config.toml
d_model = 384
head_dim = 64
attn_scale = 0.125
init = "normal"
init_std_down = 0.00489
weight_decay = 0.26
decay_shape = "linear"
MLP neurons of a small language model. Each row is named by its layer, matrix (up: input weights) and neuron, and shows model dimensions 16-207. Each number is 128 + 24 x the weight over its row's rms, rounded and kept within 0 to 255. Numbers have three digits each.
Before each neuron's rows, "fires in" lists the words (lower case) most often at its 100 highest values on Wikipedia text that the model never trained on. A number after a token or word is its count.

fires in: "first" 20, "the" 19, "a" 9, "0" 5, "appearance" 4, "for" 4
L3.up1528:116115160140127120117117142137140100125136115159130124165114102137169107126134073103104164145118148133142144149057131161121073140109138143122121167097156128167151113149140136159116139101114102127147144144123134138153098085122095153129132149145126100156131100112095091100125142117136063098128130137119089127122142102156130129120146132102113117152136099171128126119116090146073163135125140139144172104137111130136130101147147172165134125154112134114124145165094166168141128092086127149113115112111111116160105126146150146125133136093140163151136139155145148144142118104066099116

fires in: "s" 37, "of" 25, "and" 18, "his" 5, "were" 4
L3.up875:130079153156124143121123124173106109156086087140162113143124122132125149097121109114114154098139154157121136155124128108117136183116152111146126160134117147137129128138169090133143131120129096142123120190153140129128124107109118147135128150129128120122171144156122135123102125118104133097113138139142115141158102096185116129106147114100093155133110129163093095125118146094147135118057121150139167088100120139099160081121139117131148110132122104107127099152106128177094111133079162115095130128124098137149169124135149140127127180078130144116141138096124095166109037093131132136

fires in: "the" 87, "and" 9
L4.up125:123137146126177117161117153104115139137090139154168126142136110124114134129094117095086148134127147090140144150153135130078116142108149112179110126157154121127136109142179103157122148110120130190137164146114122133143112068127135113114183131189126101116140115188128150142181113137125096129128143163112078130132146115121103135088142160133061122173132161134130153136159094145127136135070124080153145126160104131144142166134142152097132116107124154142134082120153102148140119124113136127134136120174143128139128129154130155137137139139074148148156141152131092128166109095137135159

fires in: "the" 30, "both" 13, "that" 8, "as" 6, "this" 4
L3.up1321:173120136161092149124118126164100114133151140122147128178122113118120188124116154133139157124144112119133130154124129092085086091182173153124113122115137126103155138148150141076120125147142159133116086157125102137114124148102122164119107153143120120135095151150129123090143143129147129109111121149115107154110123082086150141133142135120125110143133111130123105102118135123122100087110132126138094079173129125136112144091137146091138130129144128143118121137142164142128122127082160119140103129115163102169135160144120122153124134149126095109114095121059102135084106082103171145

fires in: "of" 75
L3.up544:103121127084166128136150128177131101143077158139134145127130138117144168097124128085119159113144136104113096110145114094099119145124119151122132151099139154130145115125144148059121125113099129138150134129147140135105139123090105132123113180120126130120113160125112119110104117143128176160111112097125156106116123186165110103156138145106118099109149092117136154152109136122151070147121148152166139084132122113096140150134129134140105092122154114151100138130101141126116145122111126128106124141140137173145177140129104106150132139120125114121152114120112118166100047137167110160

fires in: "but" 35, "and" 19, "while" 13, "were" 8, "until" 8
L8.up287:143136126124126098124148132118142139140113129137157140150105133136090160125132116140122107133090129160162103173094135105121087112140123160128167147139105109113110120144159123131085121106132114163123130196117147085127131119170148133144154117167130156128161148127082114141145110151094096084144106133069117082087138118138088128139107100112094110100139123124151139091175136139125112120088122176125180126125121152112127085116167147106101083137097111128143081146154147109121121141163083136136100083155120087140129112139178113123131139118130144120102161121128110146135125099104118155

fires in: "on" 75, "used" 17
L4.up458:104117139121130164149138145146142153173083114101134128133135092118127106140143140148120092117115176148121119120183144147118107114149087141151117142144115143130119136113155120166135136164077124146123126160150148107116114107105105158096120112188075118130122133125124110153128130118142119103099101149134145061111165101121112100132080079130115091135142133129164122138155176164116128077077134138126140130154132143148103125128181137138144162150118133162130111109109119127119129170119133129085131111126118108108128149166125140132149092160162132139102114127121136135082129121087127142

fires in: "in" 15, "of" 11, "this" 7, "there" 7, "supreme" 6, "on" 5
L7.up424:119117104134167137140105145111126113174130133116118136113144136149112146080142147142146118114114078123151148117096127167093108152113099172114139128060116111133128133140137155101106119095123114131094123176149147147137130126154061159114106208134131117116114156149135121110105110132119121149082113127098120076115122157152163101122111134134152132127125139126112095138160148143125118103116182109116129139122139082115106122106162123125139122140099155144125104135140167196138129127122099128117086120143120093163170115141133121125142141114127106124123097131081170111124103102101090167

fires in: "a" 40, "the" 19, "an" 8, "website" 4
L3.up1201:125136125151133126143137138103146128103186112126128121119109144096120136114138151100110166134150128082130130134122139151106134161130180097163167105115195143119157156130150097123152118123154133137148140128131144146140111119110114169123112155114118115131126145160111142147126151131160116127132127115099141133073125085165126132055139148111096169106119114121126163095196160158100117109126110120131159141121109111085106110066127114129158123147121144136074168144135061123139102090134148130132083109146118119132150142143121112183137129075101106074135117125143112129144097113112113155

fires in: "year" 28, "season" 21, "day" 9, "days" 6, "time" 6
L3.up1322:161107135151126190150132135169119144147109118142105121155118113104157164110138128117106170159137112151134123148119130136116134099141166133121167126167128150116139114112098100102114111114116089097103148155133104166104103129119098102125137149113105128115115116111101067104138117127145098127098144123134155148131154127133138133088169132103133161125123101089107136146104131139151110116153135135115117091198166123146153100125157129151109122142130143069108113152148104124143170107114093163127153109133111139130130129158111125170161137130091123140124109162126175154152156092127119140

fires in: "the" 39, "or" 17, "s" 12, "for" 8, "in" 5, "is" 5
L3.up1357:157142152149101169158107174166161115152140126114160160114091102118074135108130137120119164113129136128161112127096133116115128152059147103108100116112109069112129120171142100153137121128115088145113141143127123139164134126134140175152134163128131125140135169160126164136162111105097117135085121092122118141106120080126121154116104124128103098134126200144142114091122135156144158132078145136065128107130133108151125105100138149117137149127121178141124124158135107179140124129111105151142106131134134084153120152181135096159123144119123154124113127090116123155105088081115121168

fires in: "a" 25, "the" 18, "first" 14, "one" 8, "last" 4
L4.up451:137131121156126119118102161170132160158148131150147128110143119105131134114133112145083153157145185088113129109103127157101098132126118142113138142096151122170126108131193121153056115114138117136116140162131168125172091136122090115123130148111119112110091122177113136094133127136146088189117125132117114100073128080101172150141127107102115105149085160167133096125116136085087165115154153139131132073095147139139154102152107138079157113123153109153105142116089148181132131122118109124108107079146107111142111137164115100166153156144133133119113129137104113152146142105116089163

fires in: "with" 32, "includes" 6, "as" 5, "a" 4, "including" 4
L3.up1077:187100147108115152137158121122147181117103118138144144160161137123121102159114097129114163149150123147114151177132118103135136091108169121112169139116152095129157093134166096117183127125138120147144161100119115144088109165116147144130118104113142117117146113122102080109101133138141112140140164145096136117114127103122112157138123124132099150131108113165160115144116098127151122092140139104129131128114146132175132157099172177141144120140177100113162118126123123103136126099121114179121138125137136136152111151124066144150061177118146114127088119106153096140150092131130141156

fires in: "this" 45, "these" 16, "the" 10, "first" 8
L3.up132:143142127123098130113187135175137169145148175128154086149118125055104132134130123091106174130150137140144141117155108112118130107144172138140082086123144122120143122117117155080104107147113109124111092146138094160090120183119096172140124137151100103134139088167136140094108129103149139171115113112097148137132071151140160093147118148122108091134142127123125130169121119138143096135092156158099113123226143108164141126125112162102117102132150111109105126150118115150184115105147147163134128143107112107119156121155119142134142134135131095122151107168110165145142098097146115117

fires in: "the" 25, "and" 12, "but" 6, "a" 5, "his" 4
L4.up675:147136210103119152143109128153130129132145125127153126129088135136095135117104126124117150138158102102184132150148109126118064130095182130167130125140162118138159112154122135139117127141089129148047170102117141139164120156074090167148158147177129100084155157120117130074138094137129081159103115132101124104139157118119113104114123125095131091148071133107131117148117136066099088133123152141104113107124123106104131124118102138095084110132136154107141121147145111133182151124116129110129132116135102151136157117153142153162148109158145122076139146115131117083121095106068132183

fires in: "a" 79, "its" 7, "website" 5
L4.up1396:173110122127113142122113154130125152131136130168148119146133137125115137150142132155069159111104165110124068141086161128125084122117142155137144126115168131160186121145120096151145112130134120183118143158093111141138160129090099152107170183136103126152108148136104119124138097118138109126133102143148116056102111135155126109116158177086065091147120140128132142087139132126127117118111099153130134133128151135142158158112097135094137046122147171159127127130141144118090120117115094153130129118149105082155156109133121110148110168139097140129127114107128067118168123054136082169

fires in: "isbn" 31, "total" 13, "55" 8, "synonyms" 7, "candidate" 4, "46" 4
L4.up79:187125119090119111124152120104084142128086156124115102051133111092120131127142139130107130155148144066080146131117161146112139102136103131125107131133085160093153124110144107111125106162132161166154172135158149145159133133148111124122152142118099115142133155178103119117144149131112114116093131114131103124119155126132120094071126118148110114131131140108121127120107158131140166115135138166156114155099151103118145095139158145141107146162143154093145087103166139137143129124155124082132122139137101148133152155128126113175170135162136132119126151122130135108094121111125105128

fires in: "and" 33, "the" 20, "their" 10, "his" 9, "from" 7
L7.up461:126169204141142166129135116113143118142114150115143154142116147095105125112112129150126166141158126090127139168123136122074128155142180131111140147137120090127139129146143149125132166109112117167141108166111138111100093122113135174119163110162120123127119136126126145154097147161179078131124094160127109092107149100115128142135114098101086134127106084137116075083162139130135109129098119109160152158142131132142160130104187128148136137151081159122112108133133119147125097126158157095112134093125116111136145133202125136175173130103109137105130072119072132121152072126079131121

fires in: "or" 21, "and" 10, "called" 8, "n" 8, "but" 6
L7.up693:125123145107134089098153145146166081169165102125128139157085161127133140116137119130121162131160107134143069118081131118079118127126147118096146113180110136128130157152168118138146116120112101145127150133153109124118064155077170118127154159125107129126163122115109174143145139162116076116114141125118110081126159125127109148134114094161148049130129161082125186113138113078116097146116145171150130112119116117120106150090133144121128114131149155153145111187168094098112129137142081163110111115177147161111111094117154135121140130136123145103120135099118136107121126133109122139

fires in: "in" 34, "to" 13, "a" 12, "from" 11, "on" 7
L8.up1211:144133155135079138191083138188146140120115137142129152150140123153108130130138134133135116108111147071127083162131140086108100116086134127144150121115147099154147156173144113141129127105114121126142137131134089117112162133132119175091170113195095152128150148129145125138154147114154137123142116107148110127093134134134139114130133139079135149142082127151140098143156163165124141106106127110118143129089134154110127115110139140127178146152113173157068058157109134157156109102134141124134129149147130089102109128153123113141140150135149105136140124115110126154149096081116095169

fires in: "and" 43, "then" 6, "ekaterinburg" 5, "the" 4, "from" 4
L8.up1378:125130213142056116140139143127130129135145128122140136121083143131132113128132155120127135128147125127147118096111114102115134143142161180130128118137100136138134158159157133137091120084127104155106168149138130152169106129088134137102146104137133122117157116222079152111112171146131126106146121134120087105140112109141144122131133084107113126136120141137146105132120164111126113122136172137155160152140162136115148138083180154123112113132121105112147142132097111121145141162145149086086133138131114104150120093119164096136133160098144151070115162118153158101117114112115123206

fires in: "with" 24, "the" 20, "against" 12, "to" 12, "before" 6, "after" 6
L4.up250:159156180132066149148133124130137129133158161114096124113140146083090133141123086146097166132148099144155165124078129112157155090119162111172163097139137112127178126174167138154113133121133090163134130149119114165124134138121138144135146155136109131075139151172076123138144119178151080156130101146123128131125132128119110113128102121120134139143097093150146187136108092141153093126137136127134157130134099111135167121107120140165155072127126109105114109108133098139130135089130111128149106135139112087176115101169145119124109128172105127114149107119142125152177135105114126144

fires in: "was" 41, "be" 28, "been" 10, "being" 9, "is" 8
L4.up1496:156174099150108114116116140110158162167117125131169105146118179126089121154122136162098107136144155115138124128088151146104135147133141125105148096143157110109162111130153102154157091126114122127107117177130118126130082144132132157155135168139092103103100156146086145119111117124124083175161118115130081122142093100132113159131152133141141123134110183115117089120130136126113153084116120125136173168111132143150122138088150159099164102138103132115097084140125118124137138129126127162129140115125137098136075152114152145137125145168152135134122149102171115120121085023112112152

fires in: "be" 34, "being" 18, "now" 5, "sometimes" 4
L3.up204:145165137124087106128125121149138123128156159118147140168124130134111125146132125148118134098128117138174146139092115165126084132098160150134153134141133117116138124135167133105115118115091151157107160110141152122169125129108153150135131141170152122107114137118130073092163115152106115097124111119124081116137153135119101131111138097129117110164128159107100094107157105129174145107086123083116125100154089124115150155131187143095129071127116090117117100111128187137151103144136138154144126111121120076127129141155100148134132157157159127097091133130133168095124110132098130127

fires in: "in" 29, "of" 10, "two" 9, "the" 9, "four" 7, "three" 7
L8.up1266:131126115076139112176098109141170116125130146149160146117106131134112180119127126133136162117142133055129081162095135135082110115147167156123107130136181104124142131146120104104160141118119143148137117202138135149120160092147086134111117121141143115106113117157103113161134141138201091159098085145148107086077133149109136092115132137134095105154102137179107118109119147130131138110129117138141108153098112139121111083077127183117087106148123112149111145122127167161137100116202111131129106097103121119141166133143071110174123170135146120135094132099109151145130130070107155140

fires in: "to" 43, "on" 14, "and" 4
L7.up734:109123129119091168141139155138180155153135112103119136158082139149116122107135127143130104121170120135178138109110113156112113116159137113158165138121114107128078143132131108160124120104130151153118144153131129114118134129124114140127114117146078108087103139114118124139114138114124094077158095147138118130106135082135133159114085090118124089157103120157189151108096143136173135148104119136152134144123162129157140075077121140097133109147140129159140150137133101114104123129174121155111112092113158103132147124151132153167145177136153131096096090165115121111120129157111087158

fires in: "to" 39, "in" 25, "for" 18, "the" 6, "on" 5
L3.up170:123131089153104125118109139198149140145117098149120146143121144122150157129148131108068171134137128170142109165121149142134108126124158088119121153140105089179131102117130126139128136139124106136160104164135147128128138096103128180114180164171142120119140123113090108133106125130115158123103122127168126091122103139129096137115161127127092076149120162127197107091106150143156162165089135116107176123100163120130137092110182158146091113122144118152152124146114142159109108149104124140165123163127154092137092118125073101150119153125106128126110151082159126120116099149144104150

fires in: "the" 51, "by" 18, "at" 6, "a" 4
L4.up1294:138097131113131155107129157136144144132139132144146158136115110109138159074108101057110152126142155153108126134140117132108117127107157102145101138120167114149107158124138138145134130133125154142156141159137101129104123142134129150127156117159047073107088116128138095163136116086151102128079135127103107120067092128109121120098121081098136109143128124124145144151090113146113167125119113118169145125162117132214142156118118153137145127141110107138155120107146157139145124131144103122128145086124118105136152136167117113098111182175089129140136120161104148136156144053066096176

fires in: "and" 64, "daugava" 5, "2023" 4
L8.up907:113141140139097135169120128120165113135134129073154131161114162146097141136145175115134119141143106114165115126077137173104108146103131161145120097161141075090163156108131107098153123105112098113136151132152108155110114161137116121104133125109132113142098094120072115144143132165157096105116092151077119119144123165157087084102130140111129076147149142126143121143098135125110111142135136123169133134147141075135144090104136136119145113147079087127141158166140100149145120166138086178097135123093134082122104141187126157112117143116092122116152083147128127100121132141084141140

fires in: "at" 22, "located" 17, "opened" 5, "avenue" 5, "born" 4
L4.up853:160151121142124136141122117146112189143112139122109106113100160121133119160135088123112118111108102126130116145095099149101112087126117098116170101092141093136135123134124104123138130106110152143091108122148141151102133142146139154133125134113128129135119157124123127133123122100157155120114096136116117140108105143113146089130150134108151160187108116077173148150143115135154072101089098143110185157105155162136140144171148170148114095149111186140097147099158157113133135154172136109168120088133095119154129106126153150137100160158113158139121160150112134113164161118163102136

fires in: "and" 15, "as" 13, "which" 9, "later" 8, "a" 8, "where" 7
L4.up1205:149132127105110155128116112058111164157133137148114120147143136124128103128111085088088132150137107128120128101107114140104142110126151123159160141126107131130148096138129157124157126087091138109089154168132161130121068150112114136145149140133150103124164141152117087138142115165174133167113152142122127105150103104098109068143125133111090128149125136151123169105112150149105086169091152091159142123138184112144145130121188136122188105158117103128125146135176137153112111139135173115117105133174086117141179157147114123142107133165150140104159111156100186092117105088122136152

fires in: "the" 91, "until" 6
L3.up685:154173149116105127128109156127120152145134140125133123135156165102098153148135117112118153118140137103140124156124089150111135149133152159120117082151134106091162123139155172102140134122125101103124125119128123139093097097110156167172123177145109101118156143142065106160127144141122073170127148211095086142107160134085129120078115138103145114136097128138180133118101144157127135155126094144109183162156110121136130107114143143110132108130141120094163092144156137089149113130118109116115124117148117141134074115144151167131105145117107102154124118127124124178168101079115106142

fires in: "w" 13, "978" 12, "authority" 12, "55" 8, "46" 6, "website" 5
L4.up855:129168102170126114155140189128133121123137170132116084089132186103094096140127127141111103151142139093097125089095108166094122155128110129078122138092095136106163126118136146176156097156093136169136130134139118122123125119133141149148145192152101116135126176155111118135141130114107134128143124148124100078111086133152107123108148120138131091134121118112134118104182136081117205125115147150134117189150100117137174112107137142123145113145097171121157112137129101107109159091192159118097127135112143152092158128134103146165113147167099156162141111127148156060141137133123108140

fires in: "for" 77, "of" 9, "by" 4, "in" 4
L7.up1262:128116156102151145086146114115169151131181150139125130116126160121124129087159109141124123138142147091127142191096131146113093123071143113099146141125136092104147144102140061128135137128117120139165146155113158107113151117083135148094139109122116115112114127134073109144126151157101144143139102165112138135079084119142096148115106114099092119132104105151108103095140158137086147137136149163169168117120163073119147132108164118171140112140100173177096109178124128123144105141150119158102143131121107126133139148146118139156138133097142114146143119125100138072136106111071125127

fires in: "the" 56, "a" 4, "in" 4
L4.up159:122103146128057141105130191092141109126119121146149153115102125128153122093139139091074154111147175136151127107119118126079069126146159133165117088103171116124142148159128118109134121097132151157082167130136104132149115160116136144148170134121091130087124140154133145091131145140142125118098119130118103132116139102120164127153081112096158135148114125168130145154133097155111102110111115136106168103166122110198131179119111117118103121175160140131089131119102132127134126139120116146125114116132087104117126100141139123127103158123106149143119102089122089152170126103119085155

fires in: "was" 67, "is" 31
L4.up1336:171105098127120157133113129125162127156094142136144091135155182093087119148128156142131107148141152095100076135111137143101105113105107104117120127118134118110146104126135124145153120115129087135092146152131144122145093159148120139136130163144121104117113127155077147120169127143120099153108093135135154111125103128145104139121154113135113070121110169114125112154172177112160121121099111129130159139138151134128136122106163146135136116142154137113119135130107118136128141161150098120143126135116112127124111080112150126172109167204114131162140117108138115099115070071110113162

fires in: "and" 68, "the" 26
L4.up821:174165146123148107122089178151133121157131190173147125143124137133070121093137140121118138114114154139121127165170100113142110177108130128155123103132157098147149115150146093173083121096103071167136134131113111135131102148093127163111175161174085076118166112152100143091085088133121103157097109126137109148126106130123132135121150113103115067162120135130130143113141148117115102110110137124104151089130168082106149108122104129107155126137115121092102138113129145138183099112101146121121142116125118114106129149167139115095129113150103074108145111124128112118114064104122119127

fires in: "the" 28, "york" 22, "this" 17, "royal" 7, "city" 5, "angeles" 4
L3.up619:132178159154126144126160150112099154136121138148091105123117139106116155126117124061122122151122131094189123147143089111048089146140115130136095087099143106102140115151152128100138131156131100114077129130141127161107118145147124158154156168151119080135139094160109127109142116117120091162121150127117131145110108121116181058099112138121112108158094123133109129166115136113113103179093139118083169096151130130129156128134131148068143120135117106162123124174163123125153129135106123104095120122111127119141139104146134142110134105157093158136117117143121132131129131118131082156

fires in: "and" 33, "environmental" 9, "cultural" 5, "pennsylvania" 4
L8.up430:126157154114139156136114098166111095123066122145128104131114149125132135117161156127127155126165145150138106136165158150122142141069127119134118121122095077169141121126139110104129111072109074137153091152086153169072085117105113178119157083144137101135139122138075107145111130130152180160115097144083087136114150136129098088123131134124100110112124088160140131109155136147105134148107162141134173136144119093138094118122101121117113108134122153123101105133124134173126120111114131147144115161100141123113168145185113104156137101126087091115167153140129094156131114131133123093

fires in: "to" 29, "on" 13, "in" 6, "cut" 4, "by" 4
L7.up160:129165176124097143153159150139159121144108115142115110116117129116099087098151141139092155141135156105082143130136120108137101134125150130138162140096186129122163162117093129166151131105112129135128168122073143116120139143117132180081103139137112119130122161180135123151138145066133144111119140126092082160122087118095088117127095132121114153132087113126159125113154164088154116116104117147119138137142136120110150142099150139099156114161088146130117092151146101137139135151139089133174115137168126089116142144135119137207135127173124143136136112110102119125152124088060107163

fires in: "his" 19, "in" 18, "these" 15, "of" 10, "two" 9, "both" 9
L4.up1436:135146149136110151142171120160132124160155133137130126133101158121098124141143115128140174081135103149107125135115105091125121118126176133127137102094141107131179124149170124064083135125143111118125117164153114159095124127106106154104097101151170138142124164153145132145119121127150108172109121152114128100107104093126133099146119143121091115140125125136108116091179152164113067124093144140151172121138109107148139120121140145119098129143087124130113116147124128148145127114162111182124126119077113104189154120179137161130113155078099129102135109115118113124088109106158135158

fires in: "of" 23, "place" 13, "round" 10, "area" 5, "length" 5
L7.up1275:150100101112128120106159101141118127145120161154118149181100126106085156142148149106114145126114166098114078107165120118137124146105124110115111140129087128127154106110137095124136110145101115130156088127089143171119127102099111118156114191122167129170113127107115090139133115112127097131077126087151098122116107162169116124201164132125133103139114108126117136115145130155148104149099112120161105129157126098138175119151179137176148093118184086131118134124162139163099118158142102131127124154136134130160144091139170129153159129125113121140169155129147126111164098118113127118

fires in: "and" 47, "or" 12, "some" 11, "by" 6, "a" 4, "in" 4
L7.up105:159132159119122148142130128099128119149137159149138123127123127131115153105144127075098117125114151079107096133095136118077102078103107154148133121084134119134167140134125124122141152131119114127123123102150115108102139107105151160117145158122147119097134118171104144110148089064095119165132117145128089134118144100128098125128129132134094103155119087106159109130110149118163142170066143121108126135127138091119140136095145153139106130117107109157111075167111153155108121095136158136144163144206064103129165156129142145137134115128107163114180125161104145108154137112120104167

fires in: "and" 63, "indonesia" 6
L8.up728:142194138139114114155136134148100101140133113141159114125099133142129126146121159110109189146148154144150101115111150149129162178108150133092124088172102137131172125122156136134128097039132118116131114118113124178088092118140118115134162139133161120116143089160080111145115126150151141139122127153100112124123162120180110154108132113161129125106080139123146122117122148096110098184102140146127135102117142065109110153099156129132099106160133127097142151164172130110144124124130128130196096143118154164146156137168137134176169155119120136080156129092141106110110106143152087114

fires in: "and" 50, "s" 9, "the" 5, "that" 4
L3.up895:122150147159110138129098129130130128137103138113148146121119136096085144130103120082129137118114146079114115131086110115070120135109185145135117132124109125079159129129173137147137136121136080125153135165088184139114089117111134129151130163127139120152099122139134154153112146125146100100134132130104113119155159084092082125123108127116115124119149134161123126106155156161120130171113064120127166136138102111144124137130142130131120118122102107103137095134154126192149104141152140112124169143184114080136118117172116101136127102177089115119171067123088137103131114132133141161

fires in: "of" 29, "and" 24, "the" 12, "first" 7, "gallery" 5, "to" 5
L4.up597:115094124152080135116150106115136079161149134146140135120120146127126116147146101143137167127143147099113128123151172130095110112106149139146162128122168071136145109125127126088124123075125072137153154134150145119098122119149109144122120147133134059109078156164142167130145124145128129135123084122137144124156082145140102123167103109154073093128141125091119102155113135124156140125136130149141169086149127064110173127133135123136133143108147072148100149165122164123136127129091145116134167100125109131123165137141105175124143146146106154105081126116152140137137114127133094171

fires in: "0" 44, "the" 22, "s" 9, "her" 5, "050" 4
L3.up766:138141142138101126131115117142140123130096165161163119144141146113112085158119098124097158139117151122126141155128142116139156101136146119153188121129164065098143139167166110101130120127083123175130148160083164153084047116121113147146140152175120093133114120096091128108132139179124088116158107106087126112157118127180146127119073162121108142131134103160145148097136105171122133110130117147162136131183119091133120131156206150140138117126097132095107104169111111143152128106101140142123139126149135089171111108165134147141164160135151101110107132143125143140182154153142136124

fires in: "he" 33, "they" 26, "she" 12, "it" 7, "was" 5, "heat" 4
L3.up306:147148081117133111121143144133127172117106148139108126105109111085126154159128130123119103125166116166113138127140136139154084122081159141158142141106146117141149114136139090127136127146124143136121107176137153136165084156107093156135198147112129103111127108158102105086102125153123100135124052109112122088134102130140097132137123153143113140125089150132109127111126134125103130143122143111131123118129173134177104148118160152128099093120141116093143087102121167198109132114107132180126137137156109126125132105122069119178117158144123099095116162124162055081133105129124113142

fires in: "an" 47, "is" 7
L4.up524:175111150110139159138121147093140159117122130119113129108123099091109133161112175146118152149166124098112114142095103164121130117117136131142128140096147109132123131134172072147177147097125075156134166151123150120132123114108127141117159106128108135138115138138092130110128121138108108157103112101128130092116114134157119151142151113108088141147088123089134133115146155117087101093110111121116153126132144133145133147114132122133140101131176144093125104123185117142094132132177119165103138129103092129125144095136122077190123118137127155121122134110152128111108078136136111152

fires in: "and" 32, "as" 12, "made" 12, "scored" 8, "led" 6, "joined" 5
L4.up282:104132151094132185100124115123098100154155122120106095134136148122108171106124100115135179118147121111170139156059076150133117179118135137137134138163101103092128114146148159140136115111107077149075114142125140152101139157142134155120150124121115120112140142150116127172120148128107091110135113185097121110138141108110126144126142122104116083159156135128136134100104126124154125143103123148138117117147174111119146088056100130125169092136138113130127095149166092171098128098147127126136143103120121139156108087199155138178132157119117101118118110122128133123147064161113152132

fires in: "season" 16, "year" 9, "years" 8, "time" 8, "where" 5, "war" 4
L4.up703:150139131098100138112122191135140137127148161147106110181081133127089133133146138117135157155165125127149110124123111170123147118124152118097108101181112114110131147117114147107128138128111073105111147144148134156111146163110145171135127098178125106084128065114124122139132104073135116162093138171129140111150101145146111083123122167105132138111118167104139166116102116123129100165096160133123088154199161087141153099128143140150162117153123112106153097119096119135101154116119136158120151114114104108128100137148132113092135119105126096104136108158131154108155109105103140083

fires in: "of" 56, "some" 10, "she" 4
L8.up1223:130160155118145096162126142129100094133136189132100155152146118082116149084172146139136168107140146107170093107174099123128092111139111156119141141145096129143126127135163172086157113091131129114116164162126110149136143151138130140098080150115097162125093105120089117119140123111130140147119132163084150123126108160176149095151140186114079089150127131158109129101176133127123123105107143124156111106133112105113097078131130147130141079118105168155101088134135144123124139143129108154106106110106107089109132109148122132102132145166151103099121118114086151121099068149092127136

fires in: "the" 40, "on" 18, "a" 10, "his" 9, "for" 8, "against" 4
L3.up1453:156124116133118129146122155126131114133139153114141152135096127121079127113137101128122147092125153104126097141129119134106074131092146108121131095118163116113135144141123101178154117124124062150140115139136118138104150123111112148134139137161122087134136186146104146147126121076135082129091118138118123123105117134161089106133117161091125107157114108170141153081144131159104131098118120175105177146106097135106134113136146142149156128131137163158113176121120130128133130116129132138105133092145120098137167131192122116145109150106135143160130090108139139155159120079127106132

fires in: "including" 29, "as" 26, "included" 10, "the" 10, "include" 9, "like" 8
L3.up1225:127164141131123128134160129094132147151105165133161125129134114085150130154104115115117135123151177133114116154142123129100090098140183144157157140174134112064151112160178144118128137117108151150158106142126099115123119140128116178144149149155109130077123138193107119137164134194119144129149122176121112084107126101106125172065134138128105143150119139138138147114153136163131129132104135137152142127129110132169138101150130156115150079136098132112133071087165112136119111123112132155112100132151142141120124128118155141132134141108111124105113121139131078152167109113076129139

fires in: "be" 27, "use" 9, "using" 6, "building" 5, "in" 4, "being" 4
L4.up1410:097162127142118156117096142138141161119163160120142129146113116088149125130130092122114093113135159123113115120143140155126095110111167133109180107102152118164136107159141118142135122126113144125084129176107128135127146135094138120139110123182142094105089173170129088117152074128141098144139137116128119121150131143153152149158134135104138121122104122098157119110139107144145141118107144112128143080150145124114163128144147165131140087138125128136127096128165150140111132130137148173094141119149131108115103148168112133154138157184158143099111124137100167141239145106128142159

fires in: "he" 36, "it" 11, "they" 7, "she" 5
L4.up123:164172106101126126126177151153122169162092133125068130143135100130093186073133143115145097131159112114167118143157119138122139097104108131173116136099107136101150122140101155112125102117083175133090122136088141101136124165146091134166115125112128114097085097147158112111144106121117141103102145094100087165136110126112099125102150092157149107166127138158076117162098151130159174149114118109125158134111137135121117137111121136084105142115144123103134154104174137162124147177114127112121119107152130152142176106128097099126138160175120142122129091150136092114085119119124100130

fires in: "to" 24, "and" 18, "the" 12, "until" 11, "a" 5
L3.up232:140126118140147125094142140123135125124096132129110149125119135100142141152127127111098154129134150116122130133116103099149105107110167131145189166142142115091129115132225139149080109106123144166117119140135118127155093094096117170141143104114142102128093111158133096126141070134121069140122141154122094122120156121098145129102113109135092125173130125155161144111156111112109129153110118161090161107160165124138134073136163113097123130134152160106135128113158161184147121164119131116108111123205096100163140136178079130162109119131100128116101141139126093161108098110128070157

fires in: "the" 71
L3.up261:153105138111155158093133142192165150107120130155147115081097144157128115103126180097090168158150110154093092122141135127118119156114104092092123155125141090138103152132135104148123123120117090131183157169098116140115108109107129158101182146157120105120137139140075139151136084143113150155123136097136130138110100132178143132111126095119133124169140161153175146105117140153128139174103107099124177117144164085141111146125126167143116120111151147136129129123130122134139118132140117114107109151136146140135155135159145065151113170119098111145135175080116136117098125070132108130

fires in: "in" 26, "for" 15, "the" 14, "and" 9, "on" 4, "from" 4
L4.up158:155119162170118150148146158116151107146173109157143115098116181123110093109140135120074174145132115112109076108069134134136114141123153122138152077105132117130158164165108127126127133088108100147110152121149105168092148100080104155103135129131139153152140192130106125153130153093141087144144106171096145115128134095128074133133125119081129150157154117130154108131189148137130107162126118155115135145119111119115149083120167132124111102139122198130116153166100159150163133099134125131128124122105122109096126121163095142102133132120109128132145143119118122116098123112101091171